MLP neurons of a small language model. Each row is named by its layer, matrix (up: input weights; down: output weights) and neuron, and shows model dimensions 96-159. Each number is 200 + 30 x the weight over its row's rms, rounded and kept within 0 to 999.
After each neuron's rows, "fires before" lists the tokens most often just after its 100 highest values on Wikipedia text that the model never trained on.

L8.up945,129,181,221,210,120,216,226,185,182,212,235,216,186,214,177,174,190,172,199,180,217,197,166,145,159,240,243,186,197,148,141,168,245,182,199,201,236,244,196,206,221,203,205,215,197,212,213,150,129,224,190,181,238,242,219,195,244,194,202,211,189,229,135,228
L8.down945,227,218,261,202,205,223,211,226,189,184,191,216,206,171,206,216,214,198,174,216,204,209,203,208,285,241,187,179,173,278,190,180,183,238,192,244,217,211,190,141,202,226,147,201,231,138,182,199,170,193,168,237,174,190,180,172,182,249,173,191,142,216,208,231
fires before: " of", " to", " in", " between", "s"

L7.up930,156,219,188,179,180,225,167,189,191,238,166,208,174,220,245,213,138,186,202,213,196,188,237,192,247,263,159,180,224,148,207,169,204,262,143,160,182,191,173,269,209,206,207,229,198,157,160,195,166,185,187,218,204,197,196,169,172,180,228,220,225,158,172,226
L7.down930,243,204,180,181,204,195,252,238,177,205,171,220,181,200,200,175,203,186,223,197,227,157,212,178,221,260,206,168,248,234,198,192,226,193,203,260,219,180,167,210,209,171,184,211,211,211,140,216,182,167,183,231,223,192,188,175,209,227,185,200,162,183,234,244
fires before: "\n\n", ":", "\n", "="

L8.up351,162,193,172,210,104,187,253,179,217,169,245,207,191,212,243,191,157,219,219,157,161,174,187,174,156,237,198,161,145,175,220,191,191,188,178,176,205,207,201,227,281,262,206,231,239,172,170,186,213,222,227,148,209,239,215,190,218,160,232,223,108,160,135,205
L8.down351,210,195,192,189,227,230,186,215,234,207,181,210,198,74,194,225,176,156,206,213,141,167,213,185,197,222,196,213,197,207,195,201,229,188,153,199,237,204,196,104,192,199,159,160,182,171,223,186,201,205,218,194,196,189,208,190,206,180,256,158,180,156,235,212
fires before: " of", " to", " for", ":", " that"

L5.up454,181,158,243,183,262,207,234,213,193,242,190,179,175,214,172,219,199,228,262,249,188,209,171,193,217,216,221,202,202,167,196,256,214,194,198,151,218,232,214,175,227,220,205,190,201,226,191,152,241,134,195,214,230,221,219,240,204,200,194,170,185,174,127,211
L5.down454,166,220,238,215,247,230,231,218,166,240,224,226,192,203,212,220,228,182,180,218,201,189,197,208,190,220,183,179,184,190,206,223,180,175,186,284,210,153,179,186,188,242,155,187,211,247,175,228,216,159,216,242,181,188,172,208,180,206,151,152,162,220,165,174
fires before: "  ", "W", "\n", "E", "N", "S"

L5.up59,206,219,209,254,143,193,219,200,254,228,210,209,155,215,174,183,217,194,177,195,183,208,120,197,159,264,165,200,197,244,215,192,215,205,194,259,185,157,238,253,246,255,201,215,224,199,171,184,195,190,194,157,223,213,212,185,151,213,226,232,132,196,193,186
L5.down59,168,229,224,175,185,236,224,212,228,236,129,138,195,292,168,230,174,206,183,184,208,199,201,206,183,217,166,182,241,208,199,213,197,198,204,151,251,214,220,205,219,201,189,264,170,174,169,231,193,196,229,191,153,129,204,198,233,224,189,234,198,180,192,173
fires before: "=", "ch"

L7.up274,152,210,158,257,214,203,205,234,157,180,210,178,130,235,205,245,137,195,195,183,218,300,167,161,200,189,188,198,196,207,225,211,233,230,242,220,270,208,210,218,219,180,137,212,203,238,202,150,152,130,189,221,202,199,197,226,177,238,209,263,218,171,172,170
L7.down274,157,267,234,193,204,256,194,192,236,195,160,207,216,22,211,218,193,187,196,221,214,202,206,169,166,202,204,199,236,173,252,189,258,189,161,210,204,209,186,220,225,186,168,224,227,212,217,176,179,209,167,142,229,212,180,177,217,212,193,205,163,217,164,197
fires before: "="

L7.up784,215,145,185,205,229,226,249,187,183,197,197,195,174,198,153,193,132,214,184,216,217,207,186,160,195,226,179,161,201,215,155,137,234,218,100,190,252,209,142,207,231,220,172,210,193,240,151,206,211,150,191,183,182,179,235,217,193,157,201,226,188,189,165,209
L7.down784,210,234,156,180,183,146,187,202,185,216,247,193,184,62,227,172,212,152,187,275,228,204,189,208,226,183,217,208,179,193,195,204,209,283,247,167,257,192,202,193,171,176,223,196,164,186,205,169,180,232,223,244,172,169,205,153,233,251,203,212,235,232,234,205
fires before: "-", " 1", "  "

L8.up293,164,202,184,177,151,181,229,173,262,155,241,205,177,219,185,207,216,255,217,220,218,235,197,152,186,247,211,161,211,207,231,250,208,218,235,222,181,208,233,188,194,171,273,236,138,217,202,222,198,197,209,171,198,187,219,220,231,202,164,259,146,166,188,177
L8.down293,183,217,217,201,208,210,209,230,217,168,219,186,164,107,205,200,237,237,228,188,194,212,174,189,213,222,213,239,158,241,205,230,209,196,215,216,191,158,231,196,206,221,192,140,229,199,153,184,224,130,216,252,201,154,180,162,247,147,161,196,177,160,221,168
fires before: "."

L7.up476,174,222,200,190,169,166,181,144,191,209,257,188,215,213,195,230,213,215,181,212,205,237,230,194,186,171,189,210,233,178,237,182,201,205,187,211,179,182,181,239,146,193,226,228,172,155,189,163,222,199,226,181,217,207,200,240,181,160,261,241,208,181,211,214
L7.down476,267,218,185,258,187,231,237,229,204,223,208,223,170,276,180,174,179,177,159,221,216,198,228,163,207,247,190,196,176,174,178,179,213,253,160,244,179,186,152,204,186,188,213,208,204,196,205,173,105,170,182,154,251,171,210,202,259,206,228,206,205,192,156,206
fires before: " |"

L8.up867,207,221,213,165,144,249,218,198,202,187,262,205,186,206,192,200,166,210,193,237,190,194,144,194,192,240,213,192,204,202,189,229,236,225,175,187,201,158,234,178,167,201,182,184,185,203,203,212,173,234,243,171,246,179,233,218,199,171,201,158,174,185,208,208
L8.down867,164,225,194,200,239,235,257,211,230,230,192,224,166,170,283,271,230,176,282,167,270,156,215,190,167,204,183,184,195,191,211,211,205,185,210,202,239,169,207,180,168,232,193,216,195,200,198,211,217,195,196,138,207,184,165,157,179,191,176,226,141,183,224,185
fires before: " as", " to", " in", " by", " for", ":"

L8.up409,215,255,211,169,220,216,209,124,233,219,187,164,203,216,224,202,229,111,214,242,157,214,205,219,176,232,191,224,205,189,233,181,176,229,211,220,181,245,196,199,267,138,219,200,212,202,192,185,220,201,205,210,253,182,236,245,192,198,193,206,178,192,217,153
L8.down409,213,220,170,168,218,192,139,147,193,198,203,203,204,194,193,179,140,210,218,193,211,211,197,178,197,246,192,166,231,198,131,219,227,192,228,213,207,233,139,194,216,172,186,174,186,154,230,219,186,178,173,250,151,204,191,162,269,162,220,204,158,197,200,181
fires before: " November", " January", " October", " March", "–"

L5.up866,179,217,223,226,154,165,190,217,224,167,196,208,177,214,228,214,238,221,191,199,180,248,175,189,211,235,158,217,173,236,166,215,208,265,232,222,203,204,246,232,182,206,167,264,166,209,246,172,142,165,193,214,217,213,206,144,194,204,207,214,182,226,219,199
L5.down866,232,171,186,175,243,221,214,223,195,176,235,167,222,171,183,181,205,239,208,165,193,233,180,214,238,245,194,177,214,211,220,210,213,244,172,158,190,186,163,205,190,199,179,265,235,159,143,158,217,172,234,179,196,206,180,245,173,182,172,167,191,190,230,157
fires before: "="

L3.up828,192,185,222,186,239,256,231,177,182,203,195,156,219,227,255,202,200,287,218,243,194,286,204,193,178,204,136,226,148,198,225,194,213,193,174,190,168,233,173,221,163,207,183,269,184,209,211,186,255,223,205,252,270,216,208,188,192,238,175,176,188,166,207,180
L3.down828,179,155,260,251,220,226,195,172,212,185,207,241,200,174,236,228,176,145,203,203,214,163,200,217,181,201,220,213,223,139,173,170,214,225,231,232,173,255,189,175,194,150,193,181,306,199,179,216,226,193,175,147,181,197,130,194,195,208,246,200,276,204,191,230
fires before: " |", ".", "0", "6", "5"

L7.up655,200,222,115,172,213,177,252,223,243,228,189,173,241,205,173,176,194,216,173,260,161,191,201,187,208,196,267,195,199,203,180,187,193,228,245,203,212,219,222,213,177,169,170,264,204,188,181,215,179,220,254,159,213,155,223,204,165,201,190,212,217,158,140,169
L7.down655,194,264,170,201,168,182,133,202,182,162,168,182,189,98,194,189,248,175,211,252,220,208,183,209,203,189,213,190,232,188,196,162,221,202,191,195,239,224,178,198,200,169,194,188,182,190,224,256,199,211,186,173,169,232,171,198,200,205,170,187,200,219,183,211
fires before: "-"

L5.up497,219,231,223,156,201,230,200,192,209,180,224,189,193,218,225,233,238,228,175,243,170,238,211,174,168,162,184,240,228,224,199,220,209,176,186,163,215,198,154,208,208,201,203,240,181,151,208,186,178,190,165,256,190,165,207,235,201,226,155,231,211,163,216,142
L5.down497,125,208,213,191,161,256,227,198,205,222,192,170,187,197,198,205,219,128,177,210,209,245,149,215,227,190,166,242,227,166,179,139,184,240,188,258,290,220,168,222,198,187,204,171,242,181,189,223,165,171,167,232,187,215,160,202,214,229,217,165,193,165,209,185
fires before: " |", ")", "0", "+", ";", "2"

L5.up929,188,213,154,187,176,191,214,195,211,236,183,221,217,218,188,195,152,199,203,214,195,206,261,189,190,177,232,176,222,202,165,183,238,229,215,192,170,202,229,190,175,204,239,232,209,180,197,168,160,161,235,217,239,226,198,212,194,251,215,206,193,195,169,202
L5.down929,267,211,199,230,215,188,192,148,119,190,195,171,202,163,207,198,239,206,250,194,186,236,201,153,161,230,205,177,226,189,225,211,177,210,228,225,231,191,184,176,155,246,169,149,280,171,256,144,189,232,201,159,201,266,146,193,237,234,202,173,186,190,174,219
fires before: "=", "-"

L7.up244,182,199,208,203,174,205,192,173,206,206,196,181,214,209,184,246,151,243,196,267,185,268,226,147,190,233,197,206,245,297,195,191,204,223,166,208,167,188,201,210,131,159,172,244,208,186,196,203,255,184,199,157,215,196,223,213,225,190,254,221,160,226,204,210
L7.down244,260,176,262,185,149,221,173,222,245,235,169,216,226,224,188,200,241,185,193,174,252,207,190,211,188,197,217,183,195,212,193,215,231,192,152,246,223,191,236,211,207,184,210,264,186,158,214,199,197,227,206,223,232,194,205,180,228,140,253,205,171,234,175,216
fires before: "|", " |", "–"

L3.up998,234,223,215,178,211,227,266,183,189,193,188,181,236,214,211,191,163,240,163,224,187,228,216,182,177,231,168,218,194,241,183,196,233,207,166,211,180,194,231,202,231,252,205,196,189,182,213,174,166,182,212,255,250,244,228,292,212,183,180,212,192,201,147,202
L3.down998,185,171,228,202,228,191,197,165,227,177,214,209,218,173,228,170,195,192,189,192,199,236,200,235,190,172,215,244,200,226,242,205,231,194,163,225,167,236,226,166,159,203,174,192,241,237,233,153,196,223,241,129,194,190,177,221,203,171,166,212,181,193,209,185
fires before: "6", "0", "1", "3", "4", "er"

L5.up588,184,240,171,199,167,179,206,222,261,177,235,178,235,202,234,187,186,252,157,197,189,210,170,164,185,190,203,162,162,231,198,215,200,218,182,195,224,254,272,208,222,203,215,218,170,218,186,167,165,204,163,164,226,196,252,215,166,225,210,220,171,241,125,214
L5.down588,225,147,148,203,169,176,195,198,259,259,182,172,188,248,145,219,213,187,248,183,199,203,165,211,233,264,169,242,219,197,181,149,146,190,241,210,217,166,225,241,173,181,160,207,227,165,214,248,176,190,236,235,225,204,233,213,236,253,182,255,179,234,212,175
fires before: "="

L7.up876,147,216,159,204,245,195,238,233,224,216,186,188,186,215,185,167,208,245,227,221,182,179,145,187,198,205,245,185,193,207,214,186,242,174,200,175,192,253,220,198,207,201,153,190,251,201,177,204,226,169,172,198,175,207,230,216,160,181,230,171,212,140,156,213
L7.down876,187,189,189,211,222,158,229,214,191,234,152,203,182,215,141,224,194,234,208,230,195,168,206,181,210,239,193,168,236,243,171,162,210,176,130,218,204,223,172,205,235,171,214,139,214,228,207,203,227,226,182,234,192,168,164,125,217,242,171,164,207,272,174,221
fires before: "N", "W", "S", "E"

L7.up804,194,246,172,204,175,241,182,136,195,207,211,157,218,207,213,143,220,191,202,204,209,226,210,189,227,221,187,250,191,212,213,195,187,227,169,175,201,175,226,259,261,206,142,206,194,187,219,183,182,149,139,200,243,192,234,203,195,169,205,269,184,167,206,192
L7.down804,211,221,171,180,175,229,142,219,240,208,203,168,180,249,219,200,226,172,173,239,214,118,221,191,228,224,184,167,273,178,180,191,195,212,182,209,190,163,250,214,189,170,168,197,171,222,185,181,182,207,228,157,218,211,176,216,217,199,239,184,223,165,200,278
fires before: " |", ":", "\n", " ("